config.yaml
hidden_size: 640
norm: "rmsnorm"
rope_theta: 10000.0
qk_norm: false
bias: "none"
parallel_block: false
init: "orth"
optimizer: "adam_variant"
max_grad_norm: 1.0
batch_tokens: [32768, 65536, 98304]
max_seq_len: 1024
MLP neurons of a small language model. Each row is named by its layer, matrix (up: input weights) and neuron, and shows model dimensions 320-415. Each number is 128 + 24 x the weight over its row's rms, rounded and kept within 0 to 255.
After each neuron's rows, "fires on" lists the tokens most often at its 100 highest values on Wikipedia text that the model never trained on.

L2.up1633 [ 80 114 162 137 113 125 130 147 132  79 127 100 131 146 123 143 126 102 188 115 138 131 156  98 140 120  88 117 119 110 118 173 139 128 132 124 110  97 160  99 136 125 115  90  77 119 164 151 136 148 132  99 130 163 106 148 125 129 106 119 171 113 143 123 151 150 166 151 135 136 124  98 145  92 134 114  80 156 109 123  99 160 110 119 151 149 136 138  86 140  69 108 120 156 155 119]
fires on: "U", "ber", "ft", "ush", "I", " total"

L2.up622 [136  74 129 105 143 169 131  81 136 150 125 118 126 130 169 119  94 104 156 126 150 111  75 110 123 154 130 134 179 126 141  83 110 137 135  92 131 133 123 126 120 138 145 166 142 124 121 101 158 143 107 141 158 134 109 114 159  98 100 126  85 180 162 130 148 138 147 154 124 145 122 144 137 158 133 132 105 105 128 164 133 133 139 135 166 134 137 143 122 136 109 141 159 110  99 132]
fires on: "ign", "X", "ider", " able", " I", "ide,"

L2.up1809 [124 147  95 162 110 142 144 151 113 134 124 119 141 185 150 156 128 110  99 106 156  97 175 110 120 112 111 145  89 118 128 134 166 112 105 112 192 141 161 117 148 142 119 133  84 125 170 115 163 125  84 124 154 151 156 104 101  96 120 118 166 112  93 145 120 119 102 126  99 108 116 112 150 139 126 114 129  94 105  96 126 133 158 105 156 153  93 151 138 125 126 111  94 134 125 109]
fires on: "ing", "s", "e"

L2.up1222 [108 147 135 106 111 126 156 134 117 153 121 139 110 156 112 161 144 145 113 108 109  95 121 160 100 134 101 115 152 148 126 114 156 140 165 128 129 175 177 129 149 173 130 125 138 117 126  87 150 145 144 173 124 112 111 171 142 114  99 116 156 109 128 125 132 103 147 141 136  87 139 167  99 127 146 127 134 126 112 110 107 129 127 118 118 122 133 165 150 130  97 165 140 117 152  60]
fires on: " company", "====", "e.", "ey", "ari", "ett"

L2.up1354 [ 91 165 134 148 111 150 150 120 104 125 136 145 160 153 132 104 175 116 104 142 173 158 145 150 153 129 153 102 102 109 154 167 104 127  94 105 158 165 151 135 120 137 120 133  53 122 186 146 145 138 129  81 109 100 122 115 133 134 108 114 123 161 138 131 127 158 155 132  85 103 140 172  95 127 117 173 107 151  83 131  70 108 154 150 161 127 171 109 152 138 137 160 142 130 140 148]
fires on: "s,", "s.", "ces"

L2.up1797 [103 125 141 129 135 117 164 126 109 107 109 171 115 109 148  96 103 105 134  68  99 149  99 120 113  77 175  98 179 110 113 137 112 128 130  85 131 107 138 112  88 148 123 139 111 167 163 154 146 127 138 118 142 150 133 132 145 165 127 126 159 117 101 140 155 122 147 115  90 108 172 142 131 127  90 140 114  98  94 124 115 152 150 146 171 108  95 178 125  94 154 114 116  98 128 147]
fires on: "R", "ers", "in", "ug", " system", " 186"

L2.up765 [113 132 104 129 155 147 152 125 188 148 112 147 110 149 141  61 153 116 143 141 153 171 153  98 153 133 148 135 116 123 142 151  98  99 102 158 101 133 104 163 153 139 111 134 138 112  83 116 145 190  88 126 138 129 139 148 151 143 121 102 169  89 129  80 143 145 112 183 142 141 137 127 127 180  93 119 145  89 128 136 119 116 117 108 119  99 106 148 147 104 112 168 132 145 200 143]
fires on: "y,", "y.", " commercial", "urn", " become", "icine"

L2.up1667 [149 172 123 173 129 108 124 104 122 131  96 150 147 144 171 118 136 102 103 129 141 131 147  98 106 107 104 148 123 131 160 163 164 109 113 125 150 138 108 118 154 160 122  94 125 144 125 101 128 137 112 105 141 119 117 140 111  91  94 121 160 103 109 116 109 105 160 145 157 136 119 134  95 119 134 139 140  96 109 144 139 140 154  71 109 134 135 167 150 102 114 174 173 156 137 124]
fires on: "ent", " joined", "ing", " followed", "aped", " moved"

L2.up1650 [119 129  97 159 120 142 118 169 114 107 130 139 113 101 114 145  94 114 106 100 138 148 105 150 120 126 105 108 112 160 115 108 182 112 137 142 111 108 145 110 162 146 130 152 141 187 116 152 154 102 178 160 138 119 129 130 130  89 152 119 166  91 104  88 148 139 129 161 195 122  87 112 112 167 131 165 197 121 110 145 139 123  95 115 107 105  96 131 132 162 115 120 114 138 164 121]
fires on: "ly", "ight", "yl", "end"

L2.up1246 [125 122 120 138 141 113 111 106 118 116 117 172  85  72 139 144 114 110 105 131  99 122 112 107 116 144 110 137  87 100 116 132 132 141 131 129  87  70 138  87 120 122 137 134 135 154 133 123 117 135 133 122 154  95 106 152  97 131 189 112 142 138 115 140 102 146 161 117 109 143 161 144 164 129 135 130 124  87 125 116 119 122 124 134 158 123 135 132 134 171 113 132  96 110  71 130]
fires on: "ph", " Awards", " young", "ic", " particular"

L2.up630 [115 109 160 128 123 186 208 108 126 146 113 108 122 153 164 137 175 132 156 119  96 111 124 126 132 108 144 118 141 114 128  87 111 144 153 122 135  87 136 133 119 126 154 172 137 160 126 162 144 140 159 111 118 121 120 145 133  90 117 106 147 110 132 156 120 106 131 172 154 156 152 123 143 123 168 120 115 140 139 119 115 133  97  98 118 141 114 127  75  99 124 127 144 138 158 111]
fires on: "ile", "tt", " just", " Football"

L2.up2182 [122 155 109 105 125 157 139 167 159  79  62 122 107 129 117 113 164 117 141 178 185 135 169 124 153 139 153 119 124 138 118 124 149 158  93 134 136 109 145 121 131  91 126 117 105 136 157  89 144 147 160 112 127  95 126 123 134 105 143 120 137 103 108 115 167  94 161  85 166 142 148 160 209 126 150 130 133 149 121 124 144 114 106 126 146 144 144  92 173 110  75 119 139 117 134 147]
fires on: "ine", "e,", "ish", "ite", "in", "o"

L2.up2101 [129 110 153 114 148 130 160 160 151 124  92 134 142 168 115 148  98 116  63 132 147  79 151 107 121  98 166 134  83 148 119 121 140 134 123 123 122 157 194 112 103 164 168 150  94 172 175 180  87 151 153 123 100  96 118 160 107 115 143 134 136 104 129 158 124 192 138 159 112 126 133  92 109 121 163 165  87 159 102 160 101 140 114 120 171 129 148 104  92 170  81 172 164 136 107 117]
fires on: "v", "ces", "L", "wick", "ions", "in,"

L2.up2554 [ 92 118 107 108 154 115 162 120 124  91 105 127 161 140 131  92  96 107 105 127 158 166 142 157 153 145 140 135 132 125 109 143 114 132 138 135 118  83  61 131  78 102 129 153 101 192 148 156 144 110 135 131  97 116 139 140  76 146 133 111 142 141 128 164 131 126 134 132 129 146 106 100 116 104  99 129 140 113 179  71 128 110  89 136 137 108 148 179 147 135 110 147 155  85 157 102]
fires on: "che", "gen", " most", "me", "ty", "cle"

L2.up431 [117 126 154 111 144 121 146 151 131 103  97 110 162 133 160 151 149 165 140 126 124 146 147 125 141 125 155 125 111 128  97 107 133 147 139 142 139 160 132 156 153 148 131 125 119 147 127 176 137 174 125 139 135 108 135 123 148 141 127  94 132 131 108 132 180 143 142 134 171 169 127 161 158 113 127  87 158 122 102 124 120 146 180 205  83 145 100 121 125 145 145 156 103 111 155 111]
fires on: "s,", " himself", " co-", " Island", "ic,", " us"

L2.up261 [127 108  98 133 136 145 117 131 101 114 139 143 177 124 131  78 116 138 138 146 102 137 169  80 117 132 153 161 112  83 124 109 120 124 109 123 168 149 105 143 134 111 177 127 110 153 113 120 152 101 120 114 135  94 189 163 116 125 140 122 128 140 131 100 139 174 168  70 118 116 139 172 144 137 148 103 128 127 142 155 113 145 112 144 133 105  81 118 142 151 187 122 147 114 182 130]
fires on: "s.", "ition", "ters", "pet", "ation.", "–12"

L2.up1955 [125 112 148 159 111 117 163 170  98 115 167 126 106 139 171 106 123 102 119 120 138 127 134 104 102 172 196 168 147 129 151 140 109 168 102 114 104 158 132 157 100 124 154 125 124 157 122 142 129 127 143 127 143 137 129 141 131 115  74 167 112 149 162 137 101 126 141 103 110 168 146 136 130 102 159 110 135 102 103 151 172 159 126 135 144 116 117 125 122  87 115 109 143 120 132 133]
fires on: "ant", " pair", "s,", "agh"

L2.up2408 [169  80 112  93  83 143 118 175 143 179 119 134 127  95 141 110 124 130 130 130 176 142 162 147 112 146  83 146 118 120 119 115 116 112 134 133 135  94 143 120 104 127 125 115 138 163 107 141 136 120 122 118 157 130 147 142 129  75 131 118 136 155 110 112 124 118 161  94 158 110 117 134 100 113 160 159 133 152 116 110 135 117 147 161 176 161  96  95  99 148 119 120 101 130 141 104]
fires on: ".", " Super", "ate", "ledge", "en", " Jordan"

L2.up2072 [134  95 126 162 111 177 121 144 118 141 103 129 157 111 146 100 124 123 210 113 150 129 126 101 141 123 170 137 130  99  84 121 148 152 112 113 124 149 151 197 158 136  79 119 116 117 110 169 145 124 131 151 118 133 145 112 125 185 117 101 113 160 131 121 135 108 156 107 107 117 105 128  80  98 110 142 121 124  89 111 139 147 142 133 140 136 151 137 186 142  74 101 121 165 143 152]
fires on: "ial", " level", "out", "ies", "ie", " Cup"

L2.up1980 [157 153 115 124 125 125 113 113 179 158 129 111  97 117 162  93 103 106 130  98 145 141 178 148 144  89 169 127 104  99  80 120  93 171 106 131 143  95 130 154 100 164 110  88 140 125 172 124 138  99 112 106 104 113 132 105 145 127 142 103 144 148 107 127 120 141 158 138 138 142  73 104  90 162 208 138 131 140  92 156  93 152  94 137 106 118 109 135 117 123 118 110 159 175 146 123]
fires on: "a"

L2.up1310 [ 78 142 133 117 118 118 151 108 148 168 128 100  94 112 117  95 112 138 152 107 136 149 166 144 152 122 181 145  82  75 131 124 173 127 127 140 126 137 130 104  81  97 103 123 134 160 111 115 111 112  70  82 108 117 119 143 124 125 137 103 178  91 126 127 138 145 136 138 158 116  97 115 148 105 145 103 101  92 134 157 125 160 112 136 164 136 154  96 127 125 111 141 138 119 128 120]
fires on: "ib", "ir", " them", " other", " add", "ith"

L2.up225 [168 114 170 111 121 109 118 137 136 121  77 124 132 148 168 119  88 111 128 148 113 142 108 116 116 174 152 136 128 124 118 154 122 123 161 141  94 117 136  93 128 125  55 111  87 135 108 160 159 149 137 128 116 122 133 145 111 170 135 113 146  95 125 135 116 217 118 179 137 155 158 131  89 148  95 135 111 111 124 160 139 119 135 132 146 157 135 126 106 127 147 142 144 175 133  79]
fires on: "B", "t", " until", " Country", " int"

L2.up582 [133  95 107 137 129 122 123 131 102 129 100 134 132 136 108 107 116  90 140 149 115 157 148 148  88 113  92 161 137 127 171 127 108 140 122 146 150 141 146 121 137 127 135 121  93 151 163 168 120  97 110 150 125 161 106 136 142 139 138 128 151 126 143 107 110 161 121 155 156  93 107 155 153 150 118 113 146 139 122 155 135 116  92  77  90 131 117 126 137 118 143 106 169 168 101 120]
fires on: "and", "s", "ly", " wall", "lo", " never"

L2.up1632 [103  94  95 122 169 159 106 125 158 108  99 135 149 104 165 110 168 143 179 119 110 188 120 158 126 151 108 140 151 110 158 155 121 169 107 128 137 140 120 162 116  91 153 144  82 140 212  95 179 129 154  68 110 141 133 182 111 107  87 129 173 133 102 130  79 133 101 164 119 126 150  86 110 138 176 144 128 111  93 166 140 163 153 171 142 128 124 143  89 171 124 130 140  86 152 101]
fires on: "ing", "ile", " 3:", "ham"

L2.up1278 [109  90 185 131 155 162  83 182 149  93 133 108 107 154 128 118 118 103 184 142 109 134 128 147 162 115 135 139 129 134 130 140  63 138 133 153  95 134 114 125 154 130 147 164 120 127 125 118 159 163 137 151 123 107 125 108 111 106 157 127 129 152 102 110 119  95 169 116 145  95 155 123 114 144 183 120 104 136  90 116 109  83 105 162 148  99 127 135 146 127 109 106 135 148 127 103]
fires on: "i", "s.", "ne", "ate", "m"

L2.up826 [119 134 106  79 111 156 130 121 130 112 121  95 144 117 138  95 136 102 142 157 152 138 146  75 136 150  99 137 125 112 128 163 137 120 104 116 121  78 135 113 132 148 131 158  89 123 120 127 116 136 147 145 119 134 139 147 143 114  98 143 126 179  99 108 115 195 169 157 124 130 122 152 114  86 143  99 127 109 113 159 107 123 163 141 137 115  97 124 153 131 130 137 126 181 157 128]
fires on: "ed.", "ish", "This", " His", "==C"

L2.up1357 [ 98 137 134 149 125 173  91 143 142 115  79 173 136 109 165 135 136 138 115 132 108 121 126 129 131 137 113 166 104 174 118 127 103 162 139  90 103 132 178 104 123  94 130 109 110 139 140 103 160 183 123 130 133 114 146 133 113  75 109 149 127  88 141 134 140 143 146 119 133 120 144 124 127 139 138 123  73 117 125 161  91  77  96 133  82 124 143 146 140 117  50 148 166 182 101 156]
fires on: "ide", "ine", "ound", " run", "itch", "land"

L2.up940 [115 131 133 151 149 130 110 112 145  96  98 135 152 150 128 121 137 123 114 111 189 129 109 125 133  94 115 133 105 166  85 153 178 111 127 101 135 174  88 143  98 117 136 150 119 101 131 104 137 110 123 100 153 104 107 117 104 123 163 115 150 119 169 205 102 111 159 106 121 120 172 122 134 115 162  97 135 157 107 128  92 129  96 135  59 168 136 164 141 122  94 111 128 143  76 139]
fires on: "000", "son,", " ground", "is,", " though"

L2.up1943 [118 169 108 121 120 113  85 128 137 137  82 117 165 131 144  96 149 126 128 140 180 135 157 130 118 152 149 169 146 136 158 113 111 151 104 131 115 129 106 154 132  94 126  53 132 167 160  86 128 139 117 156 124 150 149 104 138 120 110 104 147 107 146 118 145 152 109  96 143 160 104 144 115 131 136 161  97 129 140  86 116 120 137 145 131  88 177 116 115 114 127 150 117 120 124 146]
fires on: "ish", "ing,", " against", "in,", "i,", "in"

L2.up1953 [ 82  85 131 119 129 138 136 101  99 101 143 135  84 150 176  98 148 158 145  96 152 138 157  89 138 133 163 134  82  91 146 114  81 119 144 161 111 130 112 114 116 153 144  82 116 120 150 100 182 140 142 117 126 154 147 121 143 136 136 133 173 145 126 134 129 160 139 184 140 143 109 120 110 162 145 158 127 116  77 164 100 196 117 133 161 110 139 117 142 134 113 142  81 126 141 125]
fires on: "a", "ad", "ara", "ations", " late"

L2.up1282 [180 137 171 156  83 125  73 142 133 138 123 130 139 146 159 100 111 135 110 106 107 126 133 109 152 142 133 100  99 122  99 112 159 111 113 139 158  86  81 114  96 140 155 150 157 117 125 103  82 146 132 139 134 129  93 105  89 140  71 131 150 104 126  71 104 102 130 148 168 145 122 123 130 109 120 138 145 125 130 116  90  99 127  87 125 157 113 151 134 131 138 126 141 120 139 121]
fires on: "ce", " household", " Governor", "ca"

L2.up452 [132 162 161 128 132 106 159  92  95  97 106 154 121 163 133 157 155 129 126 114 104 147 113 123 114 145 120 104 105 138 105 126 164 121 127  69 117 121 158 143 118 125  93 140  90 159 135  81 150 139 131  84 147 124 150 158 127 156 133 121 150  99 103 135  73 103 142 135  86 168 102 119 145 148 105  50 112 125 134  82 128 104 132 114 121 148  97 165 141 116 118 158 125 137 114 142]
fires on: " Total", "ator", "rit", "40"

L2.up1956 [ 73 108 132 138 121 128 117 119 144 134 109 131 116 119 105 123 108 153 169 140 142 107 159 143 145 100 123  61  85 138 135 148 105 139 133 123 137 131 144 149 144 138 149 113 125 148  93 166 110 159 158 164 102 125 159 135 156 152 143 137 147 164 106 174 102 110 131 162 126 167 116 125 163 140 123 165 139 109 125 159 134 147 121  97 147 109 143 130 150  66 137 127 127  75 100 140]
fires on: "C", "ors", " there", "ain", " support"

L2.up771 [143 170 128  90 118  65 118  92 109 153 122 124 141 133 101 124 108 150 150 184 174 140 146 116 124  87 108  85 129 128 126 126 143 123 128 163 101 149 126  97 121 159 165 144 149 151 156 132 138 114 152 124 161 127 136 132 122 144 128 124 147 142  94  99 109 112 154 114  83 139 103 139 127 118  94 181 126 106 160 119 143 106 152 116 143 122 128 104 101 113  92 172 125 126 137  97]
fires on: "els", "es", " 6", "us,", " loss", "-1"

L2.up1829 [ 97 166  84  94 164 129 152  31 118  93 144 115  70 124  89 112 126 127 133 159 155 111 155 127 147  88 135 151 121 138 122 168  93 147 119 169 154 148 104 170 144 149 182 140 119  99 119 100 153 119 104 130 153 112 158 139 131  77  89 159 108 115 109 110 162  89 139 146 146 159 139 163 119 105 134 126  93 107 155 126 128 196 162 188 115 163 106 166 134 126  89  87 134 129 114 129]
fires on: "ina", "e,", "un", " respect", " cover", "18"

L2.up36 [ 99 101 125  86 116 100 140  99 141 102 120 147 139 145  87  88 115 117 134 149 124 129 125 100 161 120 140 117 117 146 145 113 135 113 133  69 134 125 130 131 174 154 139 122 146 146 120 116 163 141 128 148 175 164 139 170 102  84 161 148 128  97  98  61 126 135 145 102 116 124 142 109 137 169 165 124 114  83  99 136 106 133  93  81  98 104 141 156 163 194 111 161 172 104 134 174]
fires on: "ies", "ies.", "ies,", "ies:", "aged"

L2.up1664 [ 97 140 122 145 128 115 132  73 107 146 106 141 130 135 120 111 152 104 157 102 131 124 176 141 123 143 136 129 117 125 152 144 165 166 148 128 189 138 173  88  87 131 129 132 138 120  97 111 126  99 112 126 145 130 140 139 110 138 110 128 143 141 121 117 153 145 137 140 127  97  94 120 131 115 122  97 114 121 115 133 127  95 113 151 129 129 115 111 111 138 111 155 150 130  88 139]
fires on: "old", "el", "ant", "en,", " 2010"

L2.up333 [111 114 125 123  88  99 169 134 131 123  94 113 113 121 139 116 137 139 131 122 139 155 138 140 143 146 119 133 144 131 109 142  90 164 126  91 134 106 142  96 137 113 177 129 132 124 113  99 152  99 114 109 118  84 116 145 154  96 184 120 143 109 174  90  79 136 154  95 130 124 133 113 155 132 102 132 127 124 135 122 119 115 133 124 121 113 121 108 101 157 147 133 127 135 138 141]
fires on: "a,", "ious", "ian", "c", " reason", " III"

L2.up2085 [125 146 128 116  83 130 152 122 126  85 132 111 141 135 142 142 126 116 135  94 132 142 140 106 142 160 119 120 136 142 129 127 136 127 109 126 125 113 168 120 106 188 146 105 118 141 141 165 126 147 108 112  96 144 133 156 132 204 142 110 154 130 144  92 103 172 142 154 116  95 138 173 128 109 112 120 124 121  96  93 135 138 132 155  75 118 127 166 121 138 109 114 182 146 184 133]
fires on: " final", " West", "utional", "ual", " Final"

L2.up2499 [137  80 115 135 106 108  70 105 140 140 139 119 149 131 151 135 110 110  91  91 118 133 145 131 138 166 141 118 142 120 115 138 116 155 144  95  97 110 128 125 150 125 140 137 143 150 147 149 115 117  68 134  70 157 129 130  94 101 111 124 128  86 122 103 150  92 174 144 142 134 113 170 136 121 109  99 101 149 110 170 126 160  90 135 112 127 137 177 105 152  97 116 173 148  94 154]
fires on: "a", "O", "y", "ar", "ars"

L2.up1353 [100 148 134  79 133 163 117 165 121 122 123 101 113 143 120 107 123 114 129  83 102 118  83 125  98 102  97 122 112 123 137  93 113  99 139 136 144  84 104 115  60 131 182 106 133 130 113 150 139 111 146 163 115 159 152 109 124 146 101 129 115 100 114 129 133 145 132 141  81 122 150 140 125 142 148 115  85  82 114 120 143 114 123  90 122 126 151 144 137 124  90 142 134 135 147  94]
fires on: "ed", "=", "les", "es"

L2.up708 [160 119 149 106  69 167 164 138 139 105 112 153 167 148 130 113 144 137 120 121 169 174 123 114 120 102 152 147  74  91  94 131 126 150 139 118 156 148 119 157 100 102 115 104 144 131 122 133 140 180 148 111 113 148 154  97 120 108 108 143 108 142 126 156 130 106 144 132 128 147 108 137 103 159 156 149 117 119 122 118 133  97  99 153 139 121 147 129 166 108 119 147 138 125 140 135]
fires on: ",", "med", "ish", "ize", " them,", "oon"

L2.up1922 [132  93 133 124 118 151 133 163 125 134 105 126 106 151 171 100 113 131 123 111 147 102 108 110 105 116 117 166 143 109  95  86 127  93  94 125 151 117 149 156 105 109 141  69 129 131  95 145 150 155 129 103 130 129 100 135 127 135 126 123 141 160  81 120 116  85 161 123 142 109 141 136 159 160 136 128 103  93  98  94 142 110 148 128 158 129 125 131 170 110  83 105 113 110 141 141]
fires on: ",", "ies", "ed"

L2.up330 [ 90  89 130 131 190 169 145 120 118 132 144  98 147 121 123 125 129 117 106 139 144 144 112 108  97  82 101 102  93  94 121  89 105 129 155 108 108  96 118  88 136 127 107 134 153 110  93  98 189 145 109 123 116 132 113 166 150 118 144 101 166 109 135 129 138 126 105 137 136  77 108 168 150 136 126 113 108 114 148 154 102 142 116  99 180 131 152 160  69 114 123 114 131 128 158 116]
fires on: " also", " rest", "tt"

L2.up1279 [136 144 137 103 165 116 159 169 110 123 156 129 133 149 140  82 133 174 123 117 148 121 115  79  98 115  96 115 132 141 122 150 139 121 130 103 145 132 126  99  94 165 136 122 150 160 136 108  95 113 127 144 127 147 137 133 126  96 153  88 134 121  85 101 159 111 124 165 125 156  97 172 138  86 133 115 176 117 123 152 134  94 128 121 125 103 134 125 177 152 139 101 124 118 143 142]
fires on: "P", "q", "p", "ert", " addition"

L2.up617 [106 115 152 130 120 117 189 146 114 133 155  98 139  95 164 134 104 113 155  97 172 166 150 126 152 110 180 135 114 119 127 163 132 144 110 155 111 142 102 124 131 169 123 103 111 147 141 141 101 168  87 156 140 113 138 102 104 111 136 114 151 122 143 137 107 150 125 108 125 164 107 137 109 145 142 128 142  58 140 180 125 122 209 161 160  88 134 107 102  98 101 163 145  85 147 133]
fires on: "s.", "s:", "s,"

L2.up2493 [147 108 110 165 101 165  80 153  94 128  90 149 123 129 160 142 106 120 108 104 141 114 155 147 126  76 132 149 124 125 105  95 152 118 126 116 135 146 162 122 150 136 136 183 135 175  86 150 145 136 149 115 131 162  98 147  89 157 134 113 170  88  74 156 100 112 134 158 134 148 119 179 118 136  98  96 141 103 102 151 167 109 126 102 131 124 159 128 159 149 130 139 107 102 161 120]
fires on: "yl", "es,", " Kingdom", " wall", " Although"

L2.up276 [113 101 141 106 127 123 138 145 156 110 143 116 118  87 127 139 111 124 154 102 105 142 126 133 112 110 134 133 136 117 131 128  93 182 105 122  98 116 104  67  96 125 101 145 114 168 126 142 166 103 124 176 150  96 111 120 110 131 122 106 127 144  91 118  99 136 117 163 111 133  96 151 109 115 114 119 133 141 148 168 108 120 102 113 105 144 102 124 105 207 149 111 140 163 116 127]
fires on: "t", "go", " two", " moved", "way"

L2.up2144 [140 142  95 146 139 122 125  95 165 114 111  96 117 147 101 139 139 122 132 171 100 150 152 106  87 130 122 115 109 136 118 163 119 140 101 144  99 119 133  87 144 121 121 145  72 110 158 124 147 117 137 115 152 129 145 112 130 128 120 109 143 134 130 102 147 114 130 133 121 180 202 143 158 107 116 109  75 116 123  97 119 122 161 127 157  99 142 128 113  88 102 132 139 119 130 134]
fires on: "ius", "ain", "ability", " (0)", "op"

L2.up2358 [146 102 130 160 101 108 142 125  91 134 139 142 157 144 154 113 107 118 110 108 119 150 147 103 123 153 172 160 164 124 114 169 182 168 162 121 141 110 115 133 143 152 167 133 138 152 131 155 104 127 123 121 121 139 179 142 137 135 160  92 148  81 116  91 151 107 161 131 134 121 134 122  97 154 131 162 134  67 133 154 139 124 114 138 127 123  83 112 117 131 121 151 165 159 141 120]
fires on: "e", "ole", "anc", "es", "о", " mi)"

L2.up2275 [131 126  98 162 125  83 120 127 108 141 105 148 161 104 103 116 134 100  69 110 120 150 165 128  76 104 102 164  75 140 151 137 127 153 185 147 139 129 115 124 118 128 124 121 134 163  98 148 157 118 148 150 137 133 149 141 101 138 100 111 111 121 122 127 136 110 197 111 153 106 113 129 126 143 144 143 109  96  86 131 101 128 147 125 111 117 132 135 160  74  88 161 137 148 139 144]
fires on: "ne", "na", " Greek", "son,", "stone", "ian"

L2.up2527 [152 120  72 113 108 129 162 111 110 105 155 134 131 144 133 162 155 121  89 128 168 119 132 139 154 151 153 167 173 126 112  87  92 110  97 111  86 113 126 104  93 175 116 130 130 100 148 160 119 126 108  84 115  73 192 132 135 108 121 166 122 120  98 142 132 109 147 150 130 104 170  78 163 131 118 186 143 150 114 147 137 129 152 114  93 147 100 121 109  75 122 137 154 123 120 144]
fires on: "ind", "ation", "amp"

L2.up196 [104 121 157 166 105 150 133 135 136  64 146 131 139 156 148 120 150 111 131 150 132 115 119 161 136 105 127 113 112 132 118 147 126 103 145 127 124 135 125 129 141  79 132 123  93 131 104 102 131 130 135 129 168 118 128 146 135  94 126  95 113 150 107 138 123 122 188  87 134 166  82 147 169 129 168 127 106  88  82 162 139 144 110 160 120 139  80 145 185  97  87 151 136 107 117 142]
fires on: "s.", "ne", "ova", " ·", "less"

L2.up1155 [ 77 147 144 111 123 163 129 130 156 115 136 111 148 157  93  76 122 107 139 119 170 137 121 128 105 127 117 147 149  77 109 152 140 114 124 130 200 109 154 164 129 126 116 152 150 158  65 126 138 135 142 123 128 106  93 147 108  98 133 121 153 113 138 118 135 148 135 135 139 166  94 139 142 114 104 133 160  91 166 143 140 138  92 139 165 116 106 139 117  92 118 145 140 126 186  95]
fires on: "ac", " U.S.", "y,", "y."

L2.up2040 [ 96 138 120 132 135 120 114  95 172 102 107 162 131 169 127 127 172  71 138 149 132 168 136 105 154 121 142 134  80 173 151 147 128 124 126 113 117 123 120 151 136 135 128 148 114 116 108  80 155 167 115  91 142  99 126 118 104 109 141 126 126 130 129 114 133 169 133 109 136 159 128 151 153 119 110 131 134  92 116 144 111 136 134 124  84 117 159 121 114 133  87 132 150 114 116 165]
fires on: "ak", " Year", "ot", "el", "ar", "ur"

L2.up1920 [149 105 110 124 120 109 128  72 135 123 109 115 133 101  69  88 127 111  97 140 140 163 150 175 124  83 129 136 115 120 159 141  97 103 113 160 109 148  95 134 126 126 148  70 136 129 135 177 112 137 158 149 113 159 144 119 127 172  90 132 169  86 134 141 136 179 121 170 108 159 172 166 111 127 113 131 157 118 119 149 151 138 157 155 117  77 157 110 153  97 100 112  98 139 125 123]
fires on: "ü", "ain", "ș", "och", " (U", "ath"

L2.up91 [140 147 152 121 131 127 116 122 127 153  87 132 132 128 141 131 103 156  82  89  99 119 139 105 131 130 156 134 168 101 105 166 215 130  96 106 103 214 162 109  90 122 145 108 127 154 115 162 132  92 131 104 145 106 144 118 135 111  92 124 107 105 125  84  88 158  92 135 165 144  90 133 157 144 128 104 115  65 119 137 100  52 113 162 128 124 142  87 164 127 124  90 120 120 122 162]
fires on: "OR", "ig", "ution", " fact", " y"

L2.up2188 [128 133  92 113 170  65 121 125  73 111 126 116 142 128 123 100 130 158 103 110 149  83 183 108  90 111 160 116 169 122  96 162 135 120 175 128 187 115 109 129  93 104 142 140 120 163  94 187 123 159 124 190 121 135 114 172 124 129 138 115 169 149 136 124 131 146 131 116 161  63  68 124  80 119 145 108 157 113 137 165  91 135 149  94 114 103  79 170 150 133  86 135 163 148 126 203]
fires on: "ne", "yl", "rop", "ney", " wall", "na"

L2.up1057 [113 162 125 123 146 137 128  93  93 153 101 113 115 115 160 136 117 120 152 109 154 146 175 172 113 113 126 132 156 151 122 106 115 159 123 131 135 118  90  78  91 166 152  96  70 154 157 146 111 112 115 139 135 135 122 136 179 126 120 130 155 126 116 102 121 131 146 153 138 102 120 126 138 137 151 135 149 109 138 142 145 155 112 114 129 100 135 102 104 175 147 155  97 131 154 129]
fires on: "it", "iting", "itor", "rat", "all", "g"